MLP neurons of a small language model. Each row is named by its layer, matrix (up: input weights; down: output weights) and neuron, and shows model dimensions 64-127. Each number is 128 + 24 x the weight over its row's rms, rounded and kept within 0 to 255.
After each neuron's rows, "fires after" lists the tokens most often just before its 100 highest values on Wikipedia text that the model never trained on. A number after a token or word is its count.

L8.up377 [148  90 124 139 169 145 122 132 144 124  93 124 151 110 128  95 118 127 128  92 138 159 127 122 150 128 138 119 140 151 118 123 176  85 156 118 112 133 119 103 114 124  93 112 125 147 134 121  97 134 128 161 112 135 107 133 114 140 112 197 154 120  97 114]
L8.down377 [150 137 123 150 130 109 159 158 156 135 133  92 138  97 117 127  96 146 114 183 105  94 151 126 149 145 104 118 107 130 142  89 129 120 137 104 110 122 145 147 139 136 149 104 120 109 177 148 136  65 134  89 132 161 150 140 138 172  99 112  97 107 146 153]
fires after: "h" 14, "ri" 14, " ex" 11, " to" 9, " d" 8, "ist" 8

L6.up200 [131 128 147 125 143 101 108 103 148 129  95 146 123 114 100 105 144 115 147 118 187 160  78 120 119  93 174 104 119 183 119 117 125 136 179 122 138 134 109 170  75 126 141 117 142 129 148 153 147 126 143 168  98 100 134 126 152 150 159 127 123 155 133 131]
L6.down200 [135 119 113 119 157 148 122  90  89 104 123 143 138 117 157  97  93 147 133 142 119 130  95  88 153 135 156 137 148 150 134  62 125 156 168 107 144 119 134  92 107 114 105 107 106 132 174 129 125 164 112 132 158  85 158 126 135 112  99 157 105 157 104 164]
fires after: " " 19, "|" 15, " e" 14, "-" 13, " a" 9, " A" 7

L6.up336 [137 122 200 183 168 134 118 120 126  97 106 139 126 122 143  98 146 110  92 108 136 156 154 104 164  98 135 127  91 130 141  97 131 104 130 126 140 159 113 141  92  74 101 110 152 164 131 105  97 177 123  80 172 113 128 139 126 157 112 147 163 146 106 112]
L6.down336 [128 157 114  96 133 115 145 142 154 116 101 130 109  92 140  98 127 119 185 126 156 120 123 139 163 136 138 115  92 145 121 142  74 109 136 122 134  77 129 135 168 115 129 148  90 143 151 101 121 109  84 148 117 114  93 128 112 121 141  86 149 142 105  95]
fires after: "f" 13, " ad" 12, " c" 11, "st" 7, "c" 6, "t" 6

L7.up482 [168 114 114 145 128 148  77 137 122 125 106 136 138 141 129  74 122 103 132 136 119 141 146 131 133 181 156 132 139 120  88 112 158 141 130 150 139 120 142 174 126 127 169 100 121  75  94 147 164  90 145 115 149 111  83 131 111 104 117 149 108 150 116 132]
L7.down482 [124 129 133 107 119  98 103  81 143 118 145 148 124 160 118 144 147 146 123 121 140 134 135 139 125 158 156 128 160 113  97 136 131 166 111 148  87  76 128 144 138 139  76 148  99 181 126  92 126 112 150 173 123 118 132 100 104 114 130 119  89 140 163 139]
fires after: " s" 39, " re" 19, " r" 6, "om" 6, " rem" 4

L6.up477 [115 151 114 125 122 138 124  86 127 120 118  91 138 148 155 136 138 123 164 111 126 148 117 111 162 146  93 127 125 126 163 148 165 126 137 137 103  96 141 128 104  73  73 140 156 161 113 148 118 136 133 176 119 137 113 120 135 111 137 164 157 113 143 136]
L6.down477 [149 105 120 176  92 148  93 130 150 106 103 150 116 121  91 112 155 162 147 131 114 105 149 115 119  81 178 139 170 118 114 104  86 141 108 140 116 110 133 122 137 150 122 138 127 134 130 105 120 101 108 170 120 121 145 143 164 124 126 166 108 138 123 168]
fires after: "rom" 24, "em" 23, "at" 9, "on" 8, "m" 6

L6.up484 [113 153  75 131 124 145 102 135 159 129 138 125 115 128 122 145 115 144 119 157 131 141 159 159 140  98 155 109 126 113 146 120 167 143 121 124 129 142 105 123 127 116 106 109 134  94 106 131 127  92 142  98 158 138 102 137 133 112 129 102 129  91 193 120]
L6.down484 [119 100 108 109 188 177 154 167 153 128 141 127 147 163 138 111  87 146 151 104 114 148  85  93 137 188 138 165 147 152 119 128 148 122 151 149  86 119 117 148 163 182 153 147 108 137 125  89 113 162 146 124 106  72  95 112 132 144 105 136 111 143 129 156]
fires after: " Re" 19, " Un" 15, "re" 8, "n" 6, "v" 5, "w" 4

L8.up287 [184 128 145 127 123 168 141 155 118 132 136 124 166 131 168 101 138 147  70 185 132 161 123 135 151 115 141 135 127 143  86 110 157 108 151 144 107 105 113 136 118 149 150 112 114 114  55 121 137 132 120 114 120 129 138 151 109 136 115 132 136 129  95 154]
L8.down287 [140 147 144 160 121 152 149 122 144 129  98 140 114 115 148 148 134 135 157  94 120 104 163 111 148 135 122  93 135 120 142 115 129 163 109 155 140 131 141 119  89 111 103 114 128 122 112 100 138 150  98 133 125 172 177 110 127 131 144 115 163  98 127 106]
fires after: " re" 13, " Part" 11, "it" 10, " d" 8, "pl" 6, "ent" 6

L7.up264 [139 146 112 109 103 123 135 105  95 114 148 124 150  99 128 138 138 158 147 130 174 152 144 115 130 147 129  74 108  95 162 125 166  84 150 153  99 125 108 118  90 141 128 102 101 132 169 161 148  99 146 149 165 121 127 157 112 148 103 138 113 118 145 120]
L7.down264 [157  84 130 166 137  89 130 165 160 110 139 149 105 160  70 109 123 124 127 167 133  93 137 130 126 107 153 164 139 149 100  88 160 142 126 146 132 138 135 129 169 129  94 121  98 137 122  70 111 161 139 125  88  82 106 128 125 148 144 143 139 136 123 115]
fires after: "a" 14, "e" 10, "o" 10, "le" 9, "ra" 9, " H" 8

L7.up270 [107 169 132 111 127 112 126 124 142 143 113 138 101 156 158 117 117 173 105 128 128 100 131 136 103 150 120 111 162 145 137 145 174 158 143 152 143 163 125 186 131 107 128 108 132 121 148  93 151  86 134 115 163 103 146 106 129 128 116 126 134  77 141 126]
L7.down270 [162  94  99 132 146 101 123 151 101 133 123  94 134 142 140 118 117 144 145 148 126 177 137 136 114  89 143 132 119 116 124  87  99 181  98 113  82 152 120 168 123 118 122 128 126 167 105 101 164 116 129 145 101  81 125 128 145 140 133 123 110 144 127 155]
fires after: " Re" 35, " re" 15, "|---|---|---|---" 9, "R" 7, "s" 4

L7.up110 [154 109 130  94 149 135  97  77 128 112  87 152 108 148 119 133 152 143 111 144 131 123 108 102 179 103 135 123 123 153  67 129 105 154 140 117  86 163 180 141 125 146 117 141 117 107  95  95 129 133 118 120 167 130 132 184 144 126 142 125 148 112 109  98]
L7.down110 [ 81 147 111 122  83 114 108 141 161 121 134 180 103 144 110 116 161 154 158  90 147 104 103 111 173 114 106 142 114 121 152 161  91 162 125 144 145  95 125 132 126 139 136 142 114 100 141 154 135 126 134 109 105 128 123 134 161 146  91 118  96 111 134 175]
fires after: " the" 24, " t" 9, "-" 6, " are" 6, " is" 5, " T" 5

L4.up127 [136 130 113 121 146 158 133 128 158 133  67 115 116 133 172  81 134 138 103 122  97 164 164 104 147 129 127 144 119 164 108 119 133 117 128 124 124 118 107 129 134 166 105 110 100 123 114 114 135  78 174 138 172 132 147 135 107 118 114 127 175 149 131 174]
L4.down127 [115 149 125 140 134 142 146 118 143 112 117 112  85 155 142 105 148 177 163 127 150 152 124 117  82 112 162 136 117  97  88 111 153 165 132 144 102 166 140 124  88 156 130 122 127 145 117 126 122 146 128 155 131 113 136 123 114 129 137 153 106 127 160 117]
fires after: " re" 36, " s" 8, "i" 6

L7.up283 [124 114 127 190 109 103 115 134 139 131 128 144  91 139 173 126 138 151  97 119 101 136 159 141 153 179 157 114  72  98 104 107 113  82 208 140 140 113 118 143 132 162 137 165 122 107 141 134 143 104 129 123 136 107  90 140 136 125 109  68 127  85 133 136]
L7.down283 [162  95 126 135  89 113 119 155 118 102 149 145 169  91 136 140 117 174 127 152 143 108 130 105 159 117 114 142 121  71  96 115 111  95 187 118 154 114 153 131  89 111 172  96 128 135 164  88 141 133 106 113 157 126 147 156 112 155 111 112 133  91  78 106]
fires after: " f" 29, " U" 20, " F" 16, " o" 10, " E" 7

L8.up614 [131 142 174 148 135 122  89 125  99 125 122 141 146 161 193 121 130 100 145 152 169  91 104 147 129 120 144 149 125 109 129 141 121  95 107 133 121 142 153 116 121 164 120 163 149 153 173 141 126 146 132 158 149 127 159  79 117 101 120 100 136 101  86  80]
L8.down614 [135 163 133  85 175 148 103 121 145 105 139 136 128 155 107 114 103 145 122 121  80 125 128 152  89 114 113 162 125 139 105 141 130 146 110 102 162 153 107 163 175 131 100 156 145  86 139 131 109 125  95 130 138 162 127 109  88 145 127 175 164  87 103 103]
fires after: " o" 21, " B" 16, " A" 8, " O" 7, " F" 5

L8.up506 [126 126 112 158 110 130  92  97 128 147 161  85  95 142 148 150 127 130 145 139 123 124 126 128 147 111  86 131 169  76 150 100 135 118 123 108 123 110 133 114 131 137 128 173 153  65 120 139 119 104 124  86 100 124 142 159 125 136 119 102 154 120 160 124]
L8.down506 [182 124 154  98 116 132 121 118 118 118 150 146  99 130 103  91 131 164 103 102 104  92 153  80 118 137 136 140 149 130 132 115  87 133  98 118 168 152 128 128 161 151 155 109 159 122  96 112 107 151 115 115  97 141 139 121 118 160 151 139 138 139  81 125]
fires after: " K" 16, " k" 14, "k" 9, "w" 8, "K" 5

L7.up235 [155 116 112 120 122 120 159 143 130 161  96  84 133 121 118 117 197 160 123 125 101 113 200 110 131 160 120 166  95 121 105 142 198 137 153 127 157  77 152 125 114 114 139 136  92 127 101 161 126 110 154 115 137 110 128 113 120 129 113 147 137 123 111 121]
L7.down235 [125 138 162 146 135 158 171 165 135 109 129 123  94 151 121 126  90 160 167 130 132 143 163 121 128 119 119 123 124 130 120  96 131 140 124  70  73 150  97 123 119 163 160 101 139 111 137 117 167  90  94  98 132  92 140 130 137  88 107 146 104 115 159 147]
fires after: "om" 12, " per" 10, "-" 9, "m" 7, " g" 6, " s" 6

L7.up383 [166 140 144 148 153 140 103 143 157 175 146 144  88 134 120 118  94 134 111 121 154 107 124 108 116 125 139 127  79 124 114 136  87  87 147 166 140 146 136 114 147  60 128 137  98 104  94 132 162  92 158 140 155 125 143 162 137 132 122 127 130 106 154 140]
L7.down383 [152 136 110 137 141  83 122 157 102 127 148  84 165 149 109 148 119 152 143 144 130 160 104 167 179 139 154 127  96 120 120 127  62 138 172 135 149 120 116 136 124 127 146 128 103 161 172 136  90 143 132 137 151 116 139 175 124 123 156 173 140 124  99 104]
fires after: " f" 26, "res" 11, "op" 7, " U" 6, " was" 5

L7.up332 [150 118  99 100 162 169 132  93 133 148 114 146 133 135 105 141 137 144 139 135 125 112 129 123 196 112 106 117 141 135  92 130 109 118 157  66 134 159 152 144 130 130 110 149 105  99 138 110 174  83 105 132 145  98 139 137 121 111 123 144 175 107 143  93]
L7.down332 [146 152 108 161 158  86 179 117 118 121 109 128 137 114 124 123 115 103 112 109 139 167 137 109 157 155 162 143 132 103 108  81  96 140 114  98  71 136 103 171 124 138 110 110 117 118 135 148 121 182 134  81 154 123 106 104 131 116  61 130  96 130 129 120]
fires after: " t" 19, " T" 13, "et" 12, "att" 12, " F" 10

L7.up237 [127 142 112 121 116 116 119 157 110 127 140  97  98 126 126 102 118 129 152 134 103 110 141 100 114 123 151 104 119 147 134 112  74 142 142 154 154 130 141 105 148 118 123 130 103 100 139 138 178  92  92  98 111 127 126 148 136 118 121  89 125 131 132 147]
L7.down237 [109 157  99 107 117 150 136 136  98  74 114 126 147 125  85  94 122 165 180 161 119 113 164 116 192 157 125 137 116 123 103 119 137 110 145 147 154 123 149  83 109 107 158 139 148 124 135 129  86 127  92 101 144 109 128 140 143 132 133 131 148 145 120 139]
fires after: " F" 26, " f" 19, "19" 12, "F" 9, " 18" 6

L8.up51 [138 122  95 147 165 117 126 129 154 110 151  84 109 140 135 120 147 139 106 171 162 168  88 111 156 152 186 123 185 136 118 113 129 134  95 123 155 100 116 128 132 125 155 116 122 105 154 172 138 112 102 120  79 124 178 150  80 128  84 135 135 173 166 134]
L8.down51 [162 141 142 126 127 141 122 143 121 152 125  82  98 143 105 153 112 119 133 135 106 147 138 121 144 108 126 173  98 109 132  94 146  91 120 137 122 178 129 123  77 120  89 146 118 139 122 113 113 145 165 114 122 172 113 135 170 145 141 146 117 102 141  98]
fires after: " w" 17, " m" 16, " in" 8, " V" 6, " M" 4

L4.up102 [124 138 163 109 128 112 144  83  84 148 164 117  98 135 108 189 114 146 124  74 137 141 125 123 134 115 150  78  75 140 141 128 124 143 173 139 106 157  89 111 138 123 124 168 144 100 117 128 124 138 123 142 131 113 120 111 147  86 139 105  95 166 169 116]
L4.down102 [ 63 135 134 108 148 135 159 125 134 149 137 146  87 140 109 171 122  99 124  92 130 120 139 131  92 166 132 118 125 110 147 113 112 147  92 130 139 110 105 105 134 160 162 108 114 134 140 118 110 124 122 159 147 104  88 179 146 151 116 142 155 118 139 130]
fires after: " A" 21, "t" 9, "l" 8, " In" 6, "rit" 6

L6.up338 [114 113 120 155 121  89 102 105 115 127 172  93 106 138 120 158  99 121 113 127 137 120 125 127 142 135 163 119 114 113 137 134 183 110  92 135 104  88 126 139  82 112  93 132 133 152 105 185 101 105 150 162 146 130 100 107 119 171 126  74 134 160 150 136]
L6.down338 [101  91 119 184 130 134 139 148 132 101  87 132 140 161 120  92 130 153 125 137 120 136 153 125 144 117 128 117 111 142 120 137 127 103 172 124 125 116 125  91 142 173 121 165 105 180  80  91 125 138 128 156 129  61  84 125 140 130 111 119 118 172 113 123]
fires after: "m" 10, "on" 10, "ber" 9, "re" 7, "er" 7, "op" 7

L8.up104 [101 162 144 143 165 165 103 104 106 118 155  92 157 149  99 138 141 173 185 149 132 129 109 115  89 109 121  95 176  98 130 114 145 141  99 161 117 109 105 144 155 169 132 127 118 157 143 149 136  74 108 127  98 116 153 146  90 145 131 137 147 116 127 102]
L8.down104 [112 114 142 111 144 132 113 146 128 112 142 139  98 138 115 110 108 124 161  97 151  63 107 129 176 122 119 137 110 188  97 134 122 140  97 106 141 119 137 135  72 172 113  86 148 145 133 176  86 111 179 156  95 179 116 123 107 123 132 132 153 144 169  82]
fires after: " m" 23, " M" 13, " ch" 12, " Ph" 9, "A" 8

L7.up255 [135  86 110 147 170 109 144 124 136 105 114 124 135 118 152  80 153 114 110 135 125 122 130 143 151 129 170  96 144 187  74 110 139 123 158 177 144 131 124 210 127 151 176 122 113 109 137 155 157 131 127 156 115 101  94 128 159 114 147  93 147 165 123 143]
L7.down255 [142 138 123 101 137  78 167 110 116  99 123 142 123 127 109 176 120 114 120 139 136 133 129 133 117  69 102 141 109 114 127  81 123 145 126 159  98 135 125 130 126 127 143 120 125 142 129 161 156 180  49 113 128 154 158 101 114 138 169 115 115 150 102 120]
fires after: " " 16, "ed" 13, " (" 10, "-" 8, " a" 8

L7.up58 [173 109  71 141 153 139 136 100 146 128 126  76 165 130 124 157 114 143 151 138 131 120 122 134 145 148 128 119 187 125 134 125 129 150 129 131 101 152 107 145 124 150  86  96 112 183 168 112 133  87 157 108 168 130 130 125 117 108 154 100 146 118  90 116]
L7.down58 [ 87 111 140 140 125 196 165 143 150 161 166 111 141 162  92 116 133 169 118 111 122 107 120 112 125 131 158 132 127 141 132 115 129 115  72  95  95 122 138 108 158 128 118 111 180 116 115  74 104 160 188 167  93  93  81 107 128 140 163 146 156 155 159 133]
fires after: " H" 24, " h" 9, " s" 9, " K" 7, " J" 7, "o" 7

L8.up336 [151 133 164 160 114 128 136 116 162  90 131 157 152 128 153 130 112 150 131  92 163 181 138  74 147 139 123 126 164 140 149  83 129 103  86 163 102 116 131 143 132 109 119 116 113 115 171 159 170  84 139 145 155 121 117 110  72 142 122 121 141 139 137 116]
L8.down336 [131 140 112 125 113 101  88 147  86 144 122 100  99 102 165 107 131 173 107 155 131 100 118 124 110 149 150 133 140 149 122 148 130 112 113 111 147 134 143 142 136  77 144  99  96 110 114 106 134 132 151 113 113 156 131 110 125 128 141 147 162 177 113 121]
fires after: " m" 25, " M" 11, " des" 11, "m" 9, "c" 9, " im" 6

L8.up494 [132  87 174 129  91 149 114 101 102 103 108 130 167 130 112 143 100 172 158 139 179  72 144 143 124 145 133 128 130 126 101 103 147 111 120  90 103 181 110 138 131 178 121 145 114 121 170 139 123 139 173 121 129 119  99 167 126 153 108 159 101 158 104 106]
L8.down494 [152 107 106  64 132 135 154  98 162  92 104 130 120 138 137 105 100 167  88 115 154 122 116 133 120 133 125 147 119 122 108 104 113 144 109  89 123 152 111 151  96 163  78 151 115 159 131 142 161 115  94 130 127 137 166 164 149 167  81 139  89 106 103 129]
fires after: " t" 27, " T" 13, "a" 10, "j" 5, " d" 5, "au" 5

L7.up632 [174 180 135 119 137 141 132 142 118  72 131 121 146 149  93 114 109 135 146 158 136 160 139  63 122 106 121 110 142 116 179 105 115 106  94 165 139 107 138 134 104 140 131 114 111 139 110 147 134  76 122 130 112 120 130 128  98 133  83 102 147 150 167 138]
L7.down632 [105 138  98 126 103 128 174 129  95 152 111 120 125 117 130  95 134 105 101 127 123 159 148 126  64 102 139 169 136 149 117 160 127 109 132  93 161 168  87  90 154 126 155 120  98 122 140 116 106 104 132 148 109 183 115 152 107 104 157 167 124  99 137 112]
fires after: " M" 43, " m" 13, " his" 5, " the" 4, " her" 4, " l" 4

L7.up138 [141  86 174 149 145  80 104 109 128 148 128 139 129 158 120  83 182 131 125 159 168  89 151 123 108 135 176 111  87  99 166 117 141 123 168  82 128 189 147 145 155 153  99 120 123 148 127 151 142 144 118 127 116 121 126  96 141 114 134 126 102 125 137  76]
L7.down138 [116 150 166  94 122 153 128 115 170 145 144 166 115 131  85 123 111 133 160 131 118 103 133  79 117 122 145 147 161 127 164 138 119 149 113 110 118 120 140 130  84 103  81 116  90 134 133 102 151 180 112 127 136 111 130  82 120 120 117  91 132  87 150 105]
fires after: " Ar" 24, " At" 14, " ar" 12, "I" 10, " A" 10, " O" 4

L4.up176 [149 160 113 138 165 118  94 177 114 134 154 137 168 131 127  95  89 128 129 164 153  89 138 113 143 107 147 118 131 125 119 103  88 126 127 167 134  82 144 144 131 135  76  94 127 138 139 127 134  85 153 137 124 117 109 178 157 140  90 120 132 129  68 178]
L4.down176 [ 90 131 116 114 145 104 123  90 126 143  89 161 122 148 133 136 130 157 141 131  80  99 126  84  85 135 166 119 132 124 137 134  91 141 110 115 113 192 119 142 163 139 154 100 127 126  84 114 155 108 153 128 119 113 144 136 138 132 138 125 154 133  92 148]
fires after: " (" 80, "b" 9

L8.up273 [130  76 127 142  74 164  75 133 124 128 106 150 139 127 146 144 108 124 131 182 175 143 120 100 154 144  99  98 115 105 129 130 153  82 138 122 156 145 128 125 115 137 107 151 106 159 173 116 123 130 150 109 136 146 126 127 125 146  83 123 114 157 116 147]
L8.down273 [ 90 123 123 109 156 141 144 120 168 124 160 137 121 121 133 149  52 102 112 131 126 166 137 146 148 107 120 121 126 139 106 159 147 129 106 136 133 123 134 158 141 110 111 124 109 150 125 148 138 108 120 156 132 209 146 103 107 150 119 115  98  86 156  80]
fires after: " D" 21, " d" 13, " T" 9, " B" 6, " S" 4

L7.up315 [128  79  88 142  97  92 147 153 152 163 129 112 124 138 128 119 137 135 127 174 139 133 142 145 106 135 159 130 101 129 136 107  99 120 147 116 121 132  99 104 126 180 103  98 120 117 130 151 163  78 137 104 159 111  68 136 111 127 134 153 110 128 125 133]
L7.down315 [124 131 124 138 157 129 169 122 150  94 136 125 122 135 145 109 174 113  85 135 114 119 163 136 143 140 146 129 134 129 148 114 124 108 140  91 160 142 122 100 115 131  88 125 120 172 109 124 145 160 109 160 124  85 105 160 136 144 107 162 102 156 125 144]
fires after: " ex" 27, " al" 21, " Al" 12, " r" 7, " O" 6, "-" 5

L6.up62 [149 137 109 145 144 141  94 161 169  88 118 119 114 125 144 125 115 134 143 111 138 165  91 101 128 170 112 140 136 124 111 131 135 117 141 149 126  92 101 153 132 145 133 149  99 112 159 128 146  92 126 144 138 126 101 132 129 146  82 171 122 102 130 162]
L6.down62 [117 171 114 131 128 156 102  93 139  94 111 122 126 118 176 106 125 153 112 111 125  95 154 145 132 142 132 116 129 133 125  94 132 176 149 120 106 125 163  94 104 124 132 134 108 161 124 114 172 127 182 125  80 147 109 144  85 137 118 108 136 165 115 107]
fires after: " s" 38, " S" 19, " m" 13, " " 11, "s" 6

L7.up591 [105 128 152 135 164 152 116  72 134 131 136 117 125 121 132 123 133 154 125 143 141 105  96  99 120 154 108 124 136 155  98 105 143 154 104 109 142 160 111 126 111 105 107 145 134 168 123 129 116 106 100 144 113 111 171 151 136 141 162 104 142  64 124  94]
L7.down591 [130 131  98 144 143  80 115  90 139 118 171 153 136  91 122 117 104 153 135 138 122 107  88 152 153 124 168  96 109 132 133 130  77 136 124  83 148 106 143 136 140 160 142 172 124 150 114 146 116 131 139  96 145 127 137 109 110 109 150 123 125 133 146 137]
fires after: " m" 26, "m" 23, " P" 9, " p" 9, "erm" 5, " H" 5

L4.up109 [140 153 139 128 117 106  81 139 141 117 138 108 111 120 145 123  89 133 140 153 141 143 123 146 129 117 116 133 119 102 111 114 104 118 153 170 166 103 138 183  92 147  77 149 135 112 155  91 126 149 159 140 139 106  88 116 117 111 141 119 141 122 132 157]
L4.down109 [141 118 107 126 117 165 118 107 128 104 116 133 134 149 158 141  70 114 118 120  95 168 129  94 116 156 128 104 164 132 177 147 157 103 185 144 113 153 132 166 104 163 123 114  91 146 145 126 156 119 154 102 122 101 130 175 144 132 112 148  94  76 145 116]
fires after: "b" 14, " (" 8, "0" 7, "2" 7, "19" 7, "8" 7

L8.up372 [142 115 137 159  86 127 155 138 127 149 120 154 154 142 137  98 111 109 135 156 129 192 120 146 165 151 133 141 125 113 116  81 108 138  79 128 125 126 152 156 112 122 104 123  89 186 149 123 120 112 147 175  99 151 121 105  93 121 108  69  94 165 125 183]
L8.down372 [ 71 117  86 113  84 132 108 114  89 105 128 133 106  99 101 136 119 159 102 133 128 147 135 142 102 118 116 185 121 128 152 136 112 129 100 127 120 124 104 128 143 135 153 125 107 105  71 126 143 126  89  89 125 121 115 136 105 108 144 159 186 141 118 144]
fires after: " m" 27, " M" 17, " D" 10, "ad" 7, "d" 6, "m" 6

L6.up398 [135 120  81 123 146 112 150 162 162 124 107 130 133 133 121 148 129 138  60 139  93 112 102 143  94 124 163  99 122  79 138 126 151 105 164 110 100 174 136 152  81 152 118 120 109 140 127 132  89 146 157 146  95 119  94 124  95 158 125 145 103 114 153  96]
L6.down398 [105  80 128 118  96 181  89 130  94 117  93 143 153 108  94 138 147 150 141 133 125 127 128 122  88 115 123 131 118 160 122 113 178 115 110 135 153 109 138 153 121 166 147 123 131 150 132 101 128 124 143 131 138 152 136 185 144  64 108 113 125 112 147 118]
fires after: " to" 34, " was" 15, "oun" 5, " can" 4, " of" 4

L5.up617 [181  89 119 144 133 108 171 160  79 115  97 135 125 138 139 146 149 112 119 137 128 122 105  91 124 130 166 141 133 142 130 149 102 105 135  96 122 165 139 117 114 119 121 124 141 127 137 149 115 126 118 161 141 135  72 131 144 117 122 139 124 106 114 141]
L5.down617 [119 135 169  96  89 139 155 100 156 132 175 121 112 122 129 119 113 169 155 127 143 112 161 138 141 104 150 150  96  92 182 119 130 119 108 156 108  99 113 117 171 197 107 148 100 139 134 136 128  99 144  96 157 126 158 185 156  98  82 172 102 110 160 107]
fires after: " to" 17, " and" 12, " d" 10, " was" 10, " had" 9, " have" 6

L6.up378 [141 125 166 109 118 172 124 136 152 158 121 112 119 136 181  97 154 151  95 160 143 196  95  97 128 126 112 114 138  92 100 119 146 105 160 149 124 146 125 115 127 113 120 114  97 105 138 143 137 112 180 182 159 121 136 132 104 157 135 142 119 165 112  95]
L6.down378 [147 118 135 157 122 148 133 112 112 118 119 148 155 136 134 116 123 148 136 168 126 128 111 118 136 123 107 125 158 166 119 105 114 108  87 150  98 106 114 124 142  87 112 158 141 139 119 117 134 137 132  88 132 102 177 174  89 180 120 133 133 118 118  99]
fires after: " m" 37, " M" 35, "on" 6, " L" 5

L8.up574 [135 158 142 117 163 124 124 137 122 171 105 132  98 131 157 109 107 158 113 138  89 114 140 123 129 138 150 102 141 115 160 144 105 139 150  99 138 109 107 119 141 142 107 126 107 126 117 138 140 115 122 119 112 110 112 148 142 122  85 146 185 129 157 126]
L8.down574 [116 155 117 102 127 139 154 138 143 124  79 163 128 147 146 112 136 109 135 135 114 150 128 134 101 144 139  98 173 120 137 217 142 120 143 121 160 150 125 165 156 129 115 135  88  96  99  77 134 147 117 136 104 137 100 122 153 105 130 130 142 172 121 146]
fires after: " on" 21, "'" 16, "O" 15, " On" 12, "b" 7, "ver" 7

L5.up510 [103 144 132 140 112  89 106 149 141 121 111 108 100 143 142 108 101 155 132 122 129 149 141 173 137 121 107 132 118 131 127 125 109 121 123 136 115 119 114 120 147 114 108 138 150 118 135 135 112 144 137 112 155 121 130 171  97 167 156  99 155  99 147 142]
L5.down510 [105 140 141 134 175 146 117 136 115 102 114 133 160 121  78  94  94 149 117 127 122 116 121  85 141 130 121 126 129 106 139 125 121 156 111 133 131 140 112  73 144 131 144 134 127 149  80 105  97 129 124  93 113 140 103 201 100 153  93 118 124 139  82 106]
fires after: " P" 29, " K" 11, "w" 11, " V" 8, "F" 5, "v" 4

L4.up35 [119 124 126 170 145 137 110 157 103 162 150 130 103 139 148 133 115 154 122 140  93 163 171 165 129 116 146 159 123 105 112 137 122 127 117 143 112 153 137 115 139  72 155 159  98 119 149 166 138  80 196 148 155 140 115 134  90 132 159 134 138 103 163 131]
L4.down35 [134 150 127 107 169 123 133  87 129 129 126 133  93 109 117 122 148 163 139 161 141  85 110 120 139 145 136 110 148 141 141 136 116 118  95 145  79  79 142 123 113 158 121 109 110 117 106 118 140 116 170 139 104 106 116 178 109 142 124 148 108 145 104 151]
fires after: " w" 21, " m" 21, " res" 11, "ov" 8, " M" 5

L6.up362 [116 146 156 130 159 159 148 153 146 115 100 114 130 104 180 122 109 155 122  84 143 133 135 123 185 106  77 154 122 117 107  86 133 123 123 142 148 174 127 141 129 138 121  78 114 151 144 133 125 164 171 121 116 100 138 120 125 107 116 120 124 141 132 130]
L6.down362 [ 96  84 126 117 152 102 192 116 153 154 139 101 104  96 194 114 103 145 149 101 148 112  95  99 128 138 128 120 120 193 130 152  86 131 121 125 131 110 122 118 138 120 120  97 123 105 140 155 124 165 133 146 108 120 148 142 146 158 170 148 109 177 127 139]
fires after: "c" 23, " ad" 10, " res" 9, " comm" 9, " col" 7

L6.up139 [165 117 138 159 164 159 126  93 176 146 105 123  61 147 121 157 132  96  97 107 104 177 123  89 170 129 116 130 135 113  90 116 136 138 123 151 114 145 150 149 127 100 115 140 116 159 111  99 108 170 143 129 117 109 104 145  91 134 120  65  99 118 141 154]
L6.down139 [123 103 144 127 128 139 128 132 118 148 148 128 119 124  94 129 105 123 114 134 162 131 168  91 158 143  98 106 168 130  99 139 129 131  97 111 107 139 130 109 106  71 131 130 106 138 182  83 111 140 134 122  70 128 120 103 147  96  91 136 105 176 173 106]
fires after: " p" 46, " P" 18, " f" 5, "ch" 4

L6.up497 [ 89 124 102 125 178 135 114 134 153 146 119 132  94 155 123 188 125 117 119 104  89 138 123 121 155 149  79 130 121 137 131 108 153 123 126 117 145 166 108  80 101 121  91 125 169 143 125 132 161 112 166 180  81 132 138 137 101 110 146 107 135  88 122 163]
L6.down497 [169 115 171 116 134 100 112 151  90 152 162 136 138 142 124 139  92 100 152 191 133 125 132 152 119 137 142 153 180 113  83 139  80  97 134 112 116 156 145 128 118 101 137 145  95 150 123 100  82 128 127 122 147 164 115  79 101 105  85 129 137 148 106 113]
fires after: " P" 17, " p" 15, " T" 10, " v" 7, "ff" 5

L6.up320 [ 89 121 120 157 141 101 117 192 111 112 139 129 128 139 132 160 138 118 146 136 117  99 113 160 102  75 126  96 132 109 162 130 181 136 151 141 107 113 107 188 118 158 119 148  83 120 135 152 149 112 108 132 106 107 119 169 130 108 122  98 144 120 142 108]
L6.down320 [158 133 132  73 139 122 178 117 138 101 115 167 145 152 135 142 139 147 163 120 150 133 117 118 108 128 140 136 117 145 125 108 107 151 126  76 127 125 172 183 176 135 110 168 160 107 166 125 105 131  79 141 168 141 120 158 113 137 114 118 105 166  94 185]
fires after: " the" 14, "ed" 13, " his" 11, " a" 11, " " 10, ")" 8